config.toml
num_key_value_heads = 2
vocab_size = 5977
norm_eps = 1e-05
positions = "rope"
tie_word_embeddings = false
parallel_block = false
init_std_up = 0.041
beta1 = 0.95
beta2 = 0.95
warmup_steps = 367
schedule = "wsd"
max_seq_len = 128
MLP neurons of a small language model. Each row is named by its layer, matrix (gate and up: input weights) and neuron, and shows model dimensions 32-95. Each number is 200 + 40 x the weight over its row's rms, rounded and kept within 0 to 999. A neuron's up and down rows have the sign that makes its largest values positive.
After each neuron's rows, "fires on" lists the tokens most often at its 100 highest values on Wikipedia text that the model never trained on.

L6.gate473,176,260,262,173,197,129,138,187,181,274,233,266,187,147,199,196,194,165,189,157,284,171,161,228,180,146,179,195,154,192,256,197,198,190,229,121,121,193,154,265,232,247,191,186,175,270,216,200,246,194,250,281,144,243,195,291,248,232,223,190,235,230,228,234
L6.up473,216,235,133,152,157,158,200,219,145,214,241,206,150,203,216,216,215,237,184,285,216,177,205,215,172,279,124,168,135,181,213,179,238,221,146,164,140,276,220,243,221,172,216,162,206,222,191,143,205,238,148,179,182,280,243,133,195,254,132,171,257,108,170,194
fires on: " there", " There", " town", ", there", " village", "ap"

L6.gate581,136,228,223,198,180,164,241,221,282,254,224,138,189,213,196,202,186,211,233,206,213,209,210,211,243,212,156,145,185,181,221,174,250,173,226,196,132,213,218,190,201,185,217,156,254,295,171,206,201,156,165,208,199,189,217,227,197,218,183,145,215,234,179,235
L6.up581,190,247,206,160,217,259,179,251,153,202,189,179,232,147,199,227,245,277,274,191,114,232,179,136,157,188,215,249,147,175,214,98,117,208,256,228,154,232,181,155,196,242,237,215,133,184,160,188,263,104,207,213,158,137,230,219,211,216,169,256,204,270,233,150
fires on: "s", "ec", "l", "t", "it", "b"

L5.gate566,204,159,214,192,186,159,146,173,233,206,233,227,190,154,183,200,292,178,266,227,169,204,165,226,173,209,236,184,113,201,192,193,201,158,189,156,234,232,240,241,266,218,213,234,154,233,213,286,200,197,226,278,178,204,212,218,297,169,255,149,207,263,221,236
L5.up566,144,125,256,186,177,169,165,195,196,151,222,210,245,171,221,204,258,126,292,197,170,167,242,192,221,183,187,176,119,126,168,216,245,115,159,233,218,263,232,227,320,176,250,246,153,222,164,266,239,291,178,263,209,206,239,188,211,158,210,204,194,197,167,224
fires on: " the", " part", " just", " rul", " an"

L10.gate608,209,212,251,260,189,139,234,194,222,204,254,234,223,185,250,198,156,173,248,121,218,279,210,213,187,270,239,205,119,216,189,199,205,182,147,200,117,301,163,226,138,100,198,160,194,263,251,206,143,217,175,240,247,228,128,172,241,178,173,171,150,188,210,196
L10.up608,192,164,293,235,310,180,172,167,160,206,212,218,144,198,238,203,248,182,294,194,280,168,251,215,168,172,190,244,160,211,167,152,157,142,211,178,191,213,254,197,235,187,185,230,219,241,192,144,237,156,195,170,219,174,184,216,255,108,214,169,173,234,183,217
fires on: ":", "0", "1", "2", " for"

L10.gate235,195,165,288,177,227,157,207,189,214,249,259,203,266,150,132,175,180,175,217,150,241,156,237,160,242,226,193,168,155,225,184,161,177,229,200,229,184,221,309,265,196,228,163,192,243,232,130,207,239,123,176,165,210,146,229,197,168,203,219,202,111,199,206,221
L10.up235,145,154,167,188,194,192,184,228,223,159,159,177,261,165,220,201,205,200,139,164,165,160,173,219,270,132,191,147,199,161,150,212,189,194,190,189,136,201,180,131,193,210,222,165,203,243,202,181,208,148,192,180,284,156,229,241,175,240,192,249,192,169,180,133
fires on: " and", "a", "s and", "er and"

L6.gate546,71,188,182,192,172,202,244,183,242,169,212,104,219,202,223,196,151,157,215,134,127,126,247,268,159,211,158,196,197,198,179,204,209,61,222,174,182,171,208,221,202,148,243,163,184,209,163,230,180,249,280,248,226,189,243,186,176,157,223,172,220,212,164,202
L6.up546,189,200,289,143,162,199,182,241,211,217,190,202,211,211,156,205,140,129,244,189,137,182,243,188,222,148,201,241,214,156,208,185,218,120,158,207,169,217,238,228,152,166,319,203,242,201,112,191,220,255,171,237,212,183,237,203,197,192,240,215,129,215,166,261
fires on: " music", " Music", " Gold", "azz", "oth", "yl"

L11.gate96,207,190,211,182,277,191,146,190,143,227,176,142,178,269,208,167,168,173,124,238,292,202,280,212,145,145,207,184,206,150,170,108,177,130,122,130,172,279,207,211,210,223,150,197,244,257,209,195,204,134,252,177,225,181,151,204,201,158,203,225,215,223,187,230
L11.up96,161,169,161,177,205,235,188,254,209,169,200,190,273,219,221,186,230,222,197,225,286,293,229,265,253,205,175,217,221,167,142,258,227,259,175,168,205,198,215,210,192,208,260,266,262,237,189,271,162,111,244,183,165,202,171,212,197,218,194,207,166,189,172,250
fires on: " pre", " co", " re", " Co", "co"

L3.gate199,286,197,188,265,207,124,201,246,276,266,248,176,198,217,151,215,191,163,221,180,212,191,231,224,190,166,180,98,221,207,164,240,231,229,247,198,213,202,173,233,203,89,144,168,198,213,257,244,192,152,192,295,281,236,217,182,264,217,222,206,197,202,205,175
L3.up199,244,202,189,241,260,186,216,215,239,156,197,250,298,147,142,198,172,188,273,148,227,176,221,142,207,196,192,203,258,195,132,143,196,275,249,184,194,202,181,179,227,153,182,210,251,277,195,181,233,182,125,181,227,237,210,190,237,154,258,185,177,127,158,154
fires on: "and", "en", "a", "im", "at", "ö"

L3.gate620,180,239,219,165,136,171,130,200,221,267,255,226,191,215,149,203,140,223,165,150,288,233,145,262,186,211,219,145,154,137,256,199,206,161,237,171,137,192,228,209,199,211,255,186,241,188,242,208,204,151,194,184,196,266,214,233,238,138,203,163,201,253,285,203
L3.up620,251,256,220,163,180,216,152,228,171,238,228,183,189,168,257,193,144,194,247,205,234,200,153,216,173,171,213,223,189,245,230,183,172,199,227,218,161,267,244,162,134,247,297,235,247,150,198,125,203,255,139,162,175,214,190,262,222,68,182,222,169,185,260,186
fires on: ")", " dam", " there", ", there"

L11.gate497,265,200,220,214,268,126,166,148,199,161,246,152,231,188,188,226,238,178,156,165,190,240,215,235,120,180,268,209,208,192,212,179,266,162,235,165,204,203,242,190,227,261,233,175,257,237,249,225,218,160,258,209,185,163,140,256,245,156,170,147,247,196,202,135
L11.up497,208,260,176,226,127,210,228,217,229,188,245,129,247,152,139,160,215,235,125,235,223,254,222,186,171,191,222,176,237,233,259,243,252,213,147,221,218,146,211,190,312,185,199,172,248,214,157,245,229,199,261,167,201,217,173,291,219,172,147,201,181,126,150,190
fires on: " (S", " t", " (T", "T", " (s"

L3.gate408,172,243,175,230,198,174,242,244,217,298,147,174,240,192,162,180,193,244,218,226,207,167,207,245,250,137,124,182,167,110,205,121,151,186,127,195,119,225,220,199,169,154,236,138,234,189,202,174,197,210,179,217,176,162,233,263,188,162,181,154,136,163,208,227
L3.up408,212,214,223,251,247,173,161,198,219,238,174,244,165,149,215,137,290,238,246,249,236,219,166,166,227,156,175,141,123,201,183,238,236,132,174,229,175,236,178,182,249,261,151,203,205,162,179,172,228,196,171,240,144,193,222,173,231,194,145,199,184,203,178,175
fires on: " of", "is", "l", "t", "ics", " of birth"

L11.gate75,194,163,200,162,234,124,284,253,215,215,226,197,173,236,201,257,150,253,160,209,193,213,161,130,144,169,196,56,231,246,197,128,182,139,195,203,152,211,202,262,205,178,114,178,159,233,172,238,243,186,196,167,211,180,237,245,230,158,165,113,124,250,206,206
L11.up75,221,170,138,262,227,189,219,279,187,206,237,234,212,173,210,214,223,220,170,282,236,195,139,149,237,208,177,153,258,256,167,201,265,250,229,234,216,197,217,193,161,226,146,173,175,229,172,175,261,184,227,199,145,204,148,170,214,163,233,100,250,208,246,225
fires on: " b", " l"

L8.gate438,171,151,201,199,203,195,163,107,235,172,230,219,130,170,199,259,177,176,219,232,180,154,194,218,191,248,185,198,237,146,221,145,232,211,166,206,249,284,281,215,180,265,228,219,125,201,112,138,241,146,204,157,221,177,172,135,257,183,157,189,247,225,120,190
L8.up438,179,157,197,284,153,171,175,179,222,143,141,217,201,161,205,231,161,217,232,217,176,264,216,236,161,154,165,147,232,167,230,183,240,164,225,164,227,168,154,210,114,219,178,172,227,228,169,208,181,207,189,200,182,143,222,214,200,150,247,174,216,153,225,258
fires on: " or", "ly", " example", " &", ", or", " ="

L5.gate333,226,227,231,174,110,162,261,166,143,146,208,227,149,166,229,269,200,235,284,187,184,166,219,164,210,93,199,189,168,201,290,148,157,277,251,172,223,235,208,233,162,165,235,97,201,204,164,158,205,170,209,178,199,200,256,148,199,259,211,197,171,194,200,199
L5.up333,159,210,216,227,221,194,206,188,202,126,181,159,204,158,195,248,238,226,207,158,227,265,307,240,175,193,211,223,231,130,197,118,227,228,232,151,145,224,197,243,219,177,83,219,213,246,202,184,292,243,213,217,222,240,219,258,222,159,106,184,155,175,192,268
fires on: "ing", "0", "oth", "ic", "ash", "ik"

L10.gate73,200,248,152,206,286,145,156,199,191,144,240,194,183,234,199,268,181,232,169,181,199,248,126,162,183,236,121,162,177,179,146,233,174,240,261,224,163,236,200,220,225,169,214,169,185,274,291,190,196,185,260,176,177,251,172,234,204,111,196,141,161,208,217,222
L10.up73,247,178,237,166,191,210,217,193,202,199,216,260,201,170,129,142,212,250,181,219,229,234,212,127,272,237,203,166,216,233,274,143,255,217,177,149,167,132,183,249,213,166,137,158,186,223,199,134,230,155,213,213,247,214,222,180,189,202,196,221,168,192,192,237
fires on: " Comm", " |", " b", " comm", " sc", " Att"

L10.gate56,199,250,250,231,100,154,168,185,171,180,259,154,150,160,307,168,119,165,204,238,185,198,203,264,225,189,240,176,221,254,223,203,109,141,173,195,199,190,181,243,220,222,194,134,184,152,244,238,234,154,159,178,206,209,282,256,190,157,232,122,243,225,178,155
L10.up56,166,138,138,173,227,178,268,207,129,202,239,192,193,161,238,162,222,182,192,226,217,207,268,268,170,229,230,233,170,283,219,223,195,203,219,208,152,227,242,242,219,275,238,233,201,152,218,234,156,214,164,167,242,232,212,190,116,245,183,175,258,169,199,137
fires on: "1", "en", "un", "com", "ors", " Mor"

L6.gate168,182,237,219,238,249,205,132,193,196,183,186,202,213,177,159,210,101,194,165,265,164,168,156,256,184,175,171,160,180,211,220,230,199,248,218,236,212,296,259,232,215,175,209,185,231,187,233,117,221,227,221,165,269,115,167,253,222,172,244,231,252,170,198,203
L6.up168,217,143,158,342,231,173,236,218,162,169,253,270,204,203,213,215,213,255,245,176,222,239,276,197,231,147,163,125,163,151,187,207,239,225,188,255,186,236,170,230,198,216,147,196,215,201,238,222,171,249,148,171,235,230,179,243,227,112,210,205,188,144,125,250
fires on: " or", " of", " Or"

L8.gate293,204,245,208,246,249,164,249,222,183,173,231,187,168,262,235,282,237,130,183,212,209,142,231,157,207,159,225,160,197,139,163,285,206,194,148,159,238,219,170,219,207,186,158,190,226,265,141,164,289,160,234,194,90,181,136,198,245,145,200,183,231,246,136,161
L8.up293,143,177,297,180,253,138,216,233,212,197,176,196,187,177,212,312,158,158,234,246,201,223,312,224,237,182,244,186,301,238,175,154,144,186,160,201,169,273,127,178,267,177,174,248,184,175,150,275,285,202,206,172,184,222,143,248,211,220,219,196,171,200,192,247
fires on: " | \"", "'", "\"", " re", " d'", "- \""

L3.gate564,188,233,202,131,162,146,225,159,169,137,225,180,195,256,234,194,210,149,233,240,121,206,160,195,105,181,240,204,128,181,170,212,205,185,253,190,184,226,229,180,226,231,206,202,216,206,188,177,219,261,197,211,149,189,108,177,206,156,213,177,197,205,203,167
L3.up564,247,144,225,193,186,192,287,233,225,184,205,198,261,165,217,165,108,217,226,162,179,199,216,236,222,193,168,224,204,124,219,230,289,219,270,322,144,193,225,221,123,185,184,218,215,239,172,202,156,175,177,190,209,193,240,177,161,258,173,199,210,190,185,238
fires on: "ate", "ure", "ain", "ail", "it", "ress"

L6.gate605,215,200,211,203,280,182,139,215,244,251,207,199,162,218,157,234,143,218,180,170,242,207,156,221,254,233,191,119,236,192,201,183,208,166,216,178,115,272,227,169,243,183,159,178,181,266,236,150,239,130,245,212,98,180,102,164,210,151,213,119,195,198,241,231
L6.up605,220,130,210,242,228,194,172,230,226,207,271,197,227,171,208,221,239,195,208,186,260,182,197,214,295,259,190,163,269,183,133,196,221,258,297,182,202,196,117,141,230,200,187,155,205,280,199,113,227,195,177,238,154,286,192,197,143,192,137,200,208,172,222,245
fires on: " b", " a b", " the b"

L5.gate675,274,195,219,218,215,193,221,286,187,262,187,239,131,187,216,225,174,185,207,295,225,160,261,207,196,186,279,163,192,169,177,215,112,187,222,227,240,252,227,186,194,209,196,200,237,132,182,166,158,183,196,209,197,146,143,206,276,211,229,236,164,261,227,155
L5.up675,227,225,139,284,172,228,209,219,194,214,140,221,215,201,242,258,231,211,220,226,192,172,215,273,263,141,237,151,220,203,222,115,132,234,239,210,174,207,127,200,188,132,233,204,217,163,218,234,217,239,204,206,202,186,194,218,267,215,193,211,204,187,174,181
fires on: "ec", "é", "f", "az", "ic", "ed"

L6.gate274,190,197,219,205,222,175,187,192,213,188,161,223,211,275,261,233,267,239,246,156,157,159,192,219,237,190,243,153,206,210,208,180,183,160,238,184,173,224,281,200,147,194,269,230,214,268,199,184,220,89,174,188,230,285,233,132,180,202,184,171,262,266,201,158
L6.up274,218,261,193,190,149,211,244,227,220,186,181,174,184,201,175,234,236,231,207,176,209,173,183,226,212,199,241,185,196,220,201,240,256,293,252,117,226,253,233,182,192,148,234,209,271,284,202,274,208,138,149,160,298,200,189,215,139,286,208,224,205,230,221,161
fires on: "uk", "ed", "a", "ur", "is"

L8.gate436,271,200,192,177,307,181,211,187,202,268,169,222,208,147,216,205,242,207,171,186,252,221,221,214,162,181,207,161,213,188,183,204,216,44,153,169,213,199,274,178,278,124,221,228,192,177,152,200,229,116,216,171,194,178,129,163,256,198,167,188,178,157,197,147
L8.up436,235,197,198,230,221,207,191,193,175,170,201,190,240,153,201,215,182,146,234,237,168,208,238,190,226,152,107,207,191,148,245,157,161,141,136,196,363,184,217,199,178,232,192,242,173,207,175,234,212,183,222,244,179,213,217,152,179,200,177,195,175,203,241,183
fires on: "a", "av", "qu", " Qu"

L10.gate255,299,247,227,209,192,108,223,194,236,195,293,217,210,223,179,196,192,140,113,177,222,186,202,178,227,214,261,145,170,172,134,128,237,212,194,188,182,252,209,216,199,182,73,204,213,231,246,194,176,148,182,214,173,173,227,217,220,208,225,160,151,219,172,109
L10.up255,206,147,237,240,255,228,152,180,276,260,194,205,187,152,155,168,290,184,180,157,247,216,249,342,204,199,198,214,158,168,147,216,203,203,206,221,268,221,259,194,168,150,196,139,199,223,232,204,265,116,199,227,166,192,212,147,227,140,212,215,178,142,153,209
fires on: " M", " | M", "1", ": M", " of M", "0"

L3.gate61,148,126,175,284,192,153,245,154,199,171,247,241,147,199,210,184,214,230,229,206,184,176,236,196,169,155,194,179,183,220,168,195,186,159,229,217,180,185,201,288,182,154,196,181,216,274,165,249,180,276,158,161,200,170,194,94,215,121,286,251,172,235,180,242
L3.up61,195,160,186,153,164,202,147,197,165,143,235,254,216,221,137,215,286,260,279,157,211,218,222,117,166,161,228,249,187,185,224,201,262,150,150,192,182,217,261,174,195,179,238,240,267,221,248,256,246,257,198,181,171,183,287,226,227,129,99,232,192,173,223,287
fires on: " &", "ot", "y", "ision", "ity"

L11.gate727,195,194,185,176,189,160,136,237,253,196,137,205,142,231,204,241,257,192,178,177,252,195,189,133,173,193,189,139,202,143,177,183,221,131,229,250,222,275,220,265,156,173,198,183,109,301,172,214,280,151,192,297,195,256,166,250,171,259,185,187,186,191,191,215
L11.up727,143,252,254,217,232,206,242,219,211,297,139,215,193,233,199,188,246,157,160,247,213,228,218,193,153,214,123,166,180,216,197,250,164,258,208,288,145,234,262,177,246,165,157,215,203,195,153,283,192,215,150,196,229,124,274,213,251,164,245,184,168,181,218,183
fires on: "l", "pl", " pl", " rel", " Pl", " Del"

L3.gate57,174,220,121,213,246,153,131,162,200,182,239,215,204,129,232,220,194,245,229,245,204,221,218,236,233,253,150,220,208,226,249,169,134,190,206,220,188,240,160,231,234,168,256,288,211,169,183,201,202,209,258,205,153,254,179,172,196,160,222,179,211,248,222,250
L3.up57,188,176,233,187,269,157,211,184,218,190,262,199,139,201,154,200,159,192,222,226,203,230,238,225,293,172,184,145,298,184,161,200,253,188,278,245,227,203,206,204,250,118,192,236,123,174,237,140,277,198,193,231,241,202,162,244,205,182,257,217,224,167,119,197
fires on: " / (", "ot", "ast", "ad", "l", "aw"

L11.gate616,249,260,262,246,240,149,229,201,205,163,202,190,170,266,180,182,196,230,186,227,254,172,247,235,197,161,243,96,232,152,221,168,219,206,226,192,202,180,191,226,198,213,221,190,190,190,192,187,215,114,160,196,191,127,182,222,201,196,207,176,180,177,227,166
L11.up616,220,183,208,235,208,255,219,191,169,214,173,217,240,232,194,99,244,140,232,225,235,149,204,209,231,234,196,256,185,216,266,206,212,183,177,147,170,205,141,205,223,216,230,197,234,246,187,219,238,156,244,175,144,236,245,213,173,121,237,220,291,162,227,236
fires on: " p", " L", " of L", " in ", " d"

L6.gate366,217,171,206,296,213,103,161,227,221,160,212,189,179,214,202,278,237,183,138,203,190,157,250,176,229,183,244,163,233,191,320,209,201,223,200,185,230,297,189,245,181,225,203,177,190,258,233,205,196,180,228,179,199,120,191,162,256,194,199,154,197,260,215,162
L6.up366,173,200,128,236,201,175,210,305,210,168,174,228,210,179,165,215,221,226,190,217,238,223,274,175,265,202,169,171,220,197,258,288,289,226,217,237,219,179,160,256,191,187,227,249,190,185,247,177,192,213,181,161,196,145,217,187,190,228,201,192,188,219,190,248
fires on: " on", " as", " and", " of", " in", ","

L3.gate733,131,264,233,145,182,236,164,126,149,188,159,141,184,152,186,196,195,209,216,145,125,199,211,231,194,190,204,199,233,172,227,245,229,136,199,145,142,124,216,241,223,218,221,157,198,207,276,208,210,229,209,252,215,211,180,219,207,228,237,219,160,226,206,155
L3.up733,209,211,230,212,124,176,181,186,179,190,237,165,247,224,202,200,180,172,207,202,161,180,133,217,231,213,250,224,216,127,204,209,262,183,154,215,189,228,250,171,225,200,156,156,176,124,239,194,209,198,191,241,144,183,257,177,246,274,177,220,194,163,148,283
fires on: " music", " Music", " worked", " travel", " Work"

L11.gate345,199,237,219,213,166,165,219,105,204,222,199,167,178,209,217,327,202,243,152,213,285,162,189,221,189,209,238,162,193,214,215,158,194,127,219,136,166,203,176,196,213,216,172,176,191,160,212,222,238,170,213,245,63,251,159,207,199,146,236,191,168,196,258,150
L11.up345,246,250,163,202,85,202,207,143,173,229,190,142,235,230,246,159,230,236,135,234,221,164,221,230,237,232,200,237,195,241,160,223,252,130,160,167,114,234,123,169,170,241,188,160,202,152,168,236,204,184,184,179,199,221,226,224,174,206,285,207,232,150,262,189
fires on: " L", "L", " of L", " | L", " \"L"

L6.gate171,197,197,206,277,176,188,112,242,190,162,204,200,158,208,172,152,180,253,256,236,225,212,205,131,228,285,254,186,224,201,212,181,83,189,241,139,229,204,170,219,223,208,237,209,172,204,244,220,166,141,235,201,207,187,132,197,160,236,252,168,215,310,178,207
L6.up171,169,228,221,194,252,187,200,186,277,215,132,196,178,234,213,195,234,193,188,260,178,167,246,253,247,148,151,180,209,255,234,186,198,187,249,179,225,147,147,218,236,130,209,249,188,186,228,253,223,253,284,200,231,218,212,173,168,223,169,204,230,211,160,160
fires on: "ge", "y", "b", "f", "ed", "A"

L3.gate60,303,211,163,140,173,144,169,189,241,278,218,222,166,174,201,248,203,205,149,228,218,136,215,233,281,252,202,127,189,218,145,241,211,231,230,171,211,266,199,207,249,136,220,204,200,276,252,194,173,188,256,229,227,263,198,159,241,185,189,185,225,174,246,198
L3.up60,199,227,216,216,176,226,280,201,181,252,226,178,281,154,238,213,225,217,217,153,240,196,285,164,308,223,129,168,158,132,162,130,225,200,280,218,227,187,195,138,228,172,180,180,215,212,229,199,218,170,170,162,217,240,204,114,189,256,203,296,175,155,211,217
fires on: "M", "m", " |  |  |", "im", " |  |  |  |", "."

L3.gate257,192,202,175,220,222,225,200,211,253,215,161,183,171,180,153,170,236,163,229,210,198,134,284,248,230,197,224,173,117,276,164,198,127,300,261,172,173,176,181,213,221,186,206,211,187,208,220,177,165,219,297,122,260,267,150,211,199,127,189,196,171,245,198,217
L3.up257,272,192,201,248,155,186,197,207,221,275,216,258,171,233,222,197,219,216,150,257,250,108,182,263,245,261,108,126,225,182,157,193,277,223,237,249,229,179,206,175,253,201,137,162,236,205,195,212,201,213,177,250,209,226,178,229,181,234,154,172,117,178,187,235
fires on: ".", " him.", "ist."

L8.gate289,148,186,218,138,240,197,265,180,221,125,164,215,191,273,171,221,241,177,205,183,299,182,212,174,219,145,277,203,176,228,241,214,265,138,38,186,182,185,205,204,192,164,199,202,266,204,147,213,275,150,240,188,147,263,140,221,259,170,252,174,260,202,262,148
L8.up289,181,181,172,154,290,183,230,192,213,171,166,156,233,203,200,176,266,235,175,186,219,224,234,195,203,178,173,140,192,234,220,208,253,204,155,163,193,190,209,179,220,154,143,271,224,229,184,211,246,138,258,122,196,227,184,270,167,272,227,158,195,174,224,207
fires on: " re", "re", " Re"

L5.gate736,174,200,190,178,237,167,222,190,172,220,200,249,235,167,232,187,217,240,247,178,139,171,176,178,140,160,215,184,151,165,212,199,53,229,203,179,184,215,230,194,199,173,209,223,150,271,186,180,200,169,213,137,244,229,188,147,275,145,161,183,193,155,162,198
L5.up736,266,160,203,190,280,207,200,239,153,201,190,155,190,191,242,206,252,167,158,171,131,192,179,154,140,149,224,202,212,238,295,172,116,162,159,179,193,131,186,189,162,184,156,170,203,158,203,214,243,207,155,190,209,242,153,217,249,175,160,170,192,144,217,235
fires on: " Mc", "a", "ic", "ac", "ik", " Mac"

L10.gate171,202,241,190,187,162,216,115,267,222,145,205,187,206,119,116,204,197,227,244,269,151,194,257,186,262,175,178,171,196,244,183,213,192,137,281,247,111,220,214,203,182,192,184,227,180,170,225,222,259,212,311,221,141,198,221,223,201,205,313,109,200,188,206,204
L10.up171,201,228,212,199,185,215,284,163,210,264,171,210,161,208,159,215,230,265,266,209,224,222,166,142,220,220,204,176,274,154,215,236,253,188,231,176,253,216,223,221,268,208,119,144,182,105,117,228,146,247,120,214,219,232,250,208,71,189,224,203,184,223,133,168
fires on: " Pl", " pl", "pl", "l", "m", "r"

L6.gate543,134,155,188,189,194,160,248,186,189,195,213,216,243,156,152,214,189,223,252,188,267,249,204,229,197,185,125,160,169,213,259,154,231,146,204,218,152,168,185,221,154,161,222,249,224,197,196,177,227,142,260,223,186,216,245,127,223,153,279,180,163,258,192,253
L6.up543,175,192,214,166,181,181,211,172,208,146,220,185,225,200,161,255,256,200,221,270,214,238,229,191,194,205,181,201,181,214,273,235,225,178,264,259,166,178,235,211,211,174,172,166,179,179,218,255,182,181,106,186,211,253,229,258,204,169,181,237,175,191,164,184
fires on: "il", "l", "r", "el", " / ("

L5.gate422,244,231,232,159,178,188,188,147,134,124,257,191,232,192,206,202,165,201,226,174,191,237,202,214,216,155,192,201,142,189,246,153,144,239,153,133,223,232,196,213,206,161,289,122,220,199,258,205,177,207,186,140,210,188,214,166,191,204,237,206,219,89,176,181
L5.up422,179,110,160,196,163,179,178,186,128,147,245,155,164,184,253,236,195,255,236,125,170,302,252,174,164,137,166,155,216,169,252,221,222,125,163,176,246,245,181,200,247,228,199,184,239,206,168,228,177,263,205,209,241,244,223,195,201,228,145,162,250,239,204,170
fires on: "in", "ik", "ic", "ad", "old", "ick"

L8.gate665,214,218,276,203,267,158,192,178,207,188,204,280,218,239,212,266,118,182,143,245,279,188,158,262,276,201,273,180,197,132,191,154,186,165,206,144,128,269,181,223,194,250,221,223,225,192,275,232,207,152,190,245,190,134,119,224,175,204,259,121,198,247,211,154
L8.up665,188,258,220,222,191,209,245,251,182,246,113,223,220,192,186,162,204,224,244,257,255,254,142,244,249,228,182,184,183,261,239,158,238,220,217,202,162,267,213,194,206,201,214,235,212,221,227,190,176,208,216,166,206,222,221,223,243,172,226,141,165,164,194,192
fires on: " and", "1", "b", "ro", "ar"

L7.gate17,217,155,230,207,221,186,215,209,227,171,186,250,225,211,181,252,172,210,237,214,241,167,211,226,232,237,234,185,189,220,250,169,230,182,263,212,175,176,229,207,217,185,261,241,271,186,213,269,154,147,249,181,187,197,189,88,200,226,226,135,130,145,148,130
L7.up17,186,194,259,180,197,198,243,187,228,156,147,167,162,158,269,213,197,185,152,130,219,223,203,289,247,176,208,218,191,165,196,239,159,161,175,134,202,166,213,184,227,151,156,218,186,209,217,273,134,228,234,185,172,276,121,271,202,262,206,194,119,195,285,203
fires on: "ul", "ind", "end", "im", "ur", "ak"

L7.gate275,174,197,195,216,224,183,202,191,197,203,205,232,185,133,288,209,246,197,180,165,179,129,228,210,182,163,222,190,170,187,172,227,163,165,279,267,204,251,220,242,210,215,200,217,213,245,185,209,221,81,184,196,263,157,190,118,207,188,161,161,109,202,221,173
L7.up275,198,158,228,226,163,185,190,225,240,140,160,203,152,197,212,192,163,209,178,185,161,174,148,183,201,140,182,137,257,220,188,187,218,194,178,141,228,223,203,202,258,273,230,163,190,239,180,211,217,224,191,212,184,223,154,222,223,299,144,205,233,221,190,248
fires on: "a", "m"

L3.gate15,279,166,216,193,191,122,197,62,157,216,262,250,173,216,205,220,175,158,150,233,236,179,200,205,135,247,215,153,178,214,183,200,246,214,197,230,175,266,220,197,163,203,172,176,228,231,157,240,240,187,212,244,171,154,221,205,291,261,205,163,199,190,171,182
L3.up15,251,212,189,235,251,214,146,147,169,209,236,199,144,195,147,201,109,183,210,273,178,166,120,192,226,204,164,235,153,210,206,134,255,219,189,268,197,222,188,175,189,147,220,256,199,212,152,174,193,226,183,213,224,136,214,236,168,269,255,211,204,123,169,214
fires on: " Pre", " dou", " Reg", " Dou", ":", "omp"

L11.gate185,208,261,200,197,243,147,181,129,197,166,233,171,251,185,223,168,141,223,110,173,199,220,171,266,172,111,105,222,223,187,217,220,186,209,211,161,146,231,163,244,297,205,183,209,203,208,217,173,272,204,208,231,205,182,135,239,264,181,226,178,212,154,172,194
L11.up185,251,198,163,177,198,178,268,268,146,171,195,241,223,254,178,177,238,155,149,328,190,144,85,274,249,193,126,224,290,178,221,166,207,194,251,164,172,212,147,266,194,135,202,117,154,197,218,218,204,209,174,149,228,224,159,222,194,188,221,183,182,184,161,180
fires on: "ub", "b", " dou", " th", "ro", "to"

L7.gate434,145,241,226,172,164,171,172,162,250,214,164,188,185,107,237,223,196,226,174,91,193,200,148,203,209,221,233,194,231,200,210,173,236,246,206,278,152,171,180,220,209,189,165,225,217,140,203,281,157,224,237,264,150,233,129,221,255,160,172,167,123,217,181,175
L7.up434,220,128,212,128,216,174,212,187,199,221,218,187,183,172,269,223,238,182,185,119,202,239,200,102,210,176,209,220,117,221,192,100,240,206,243,176,167,259,179,246,263,205,147,196,229,216,248,184,236,132,207,143,160,207,284,184,222,217,115,208,229,221,196,140
fires on: "p", "emb", "g", "ed", "th", "st"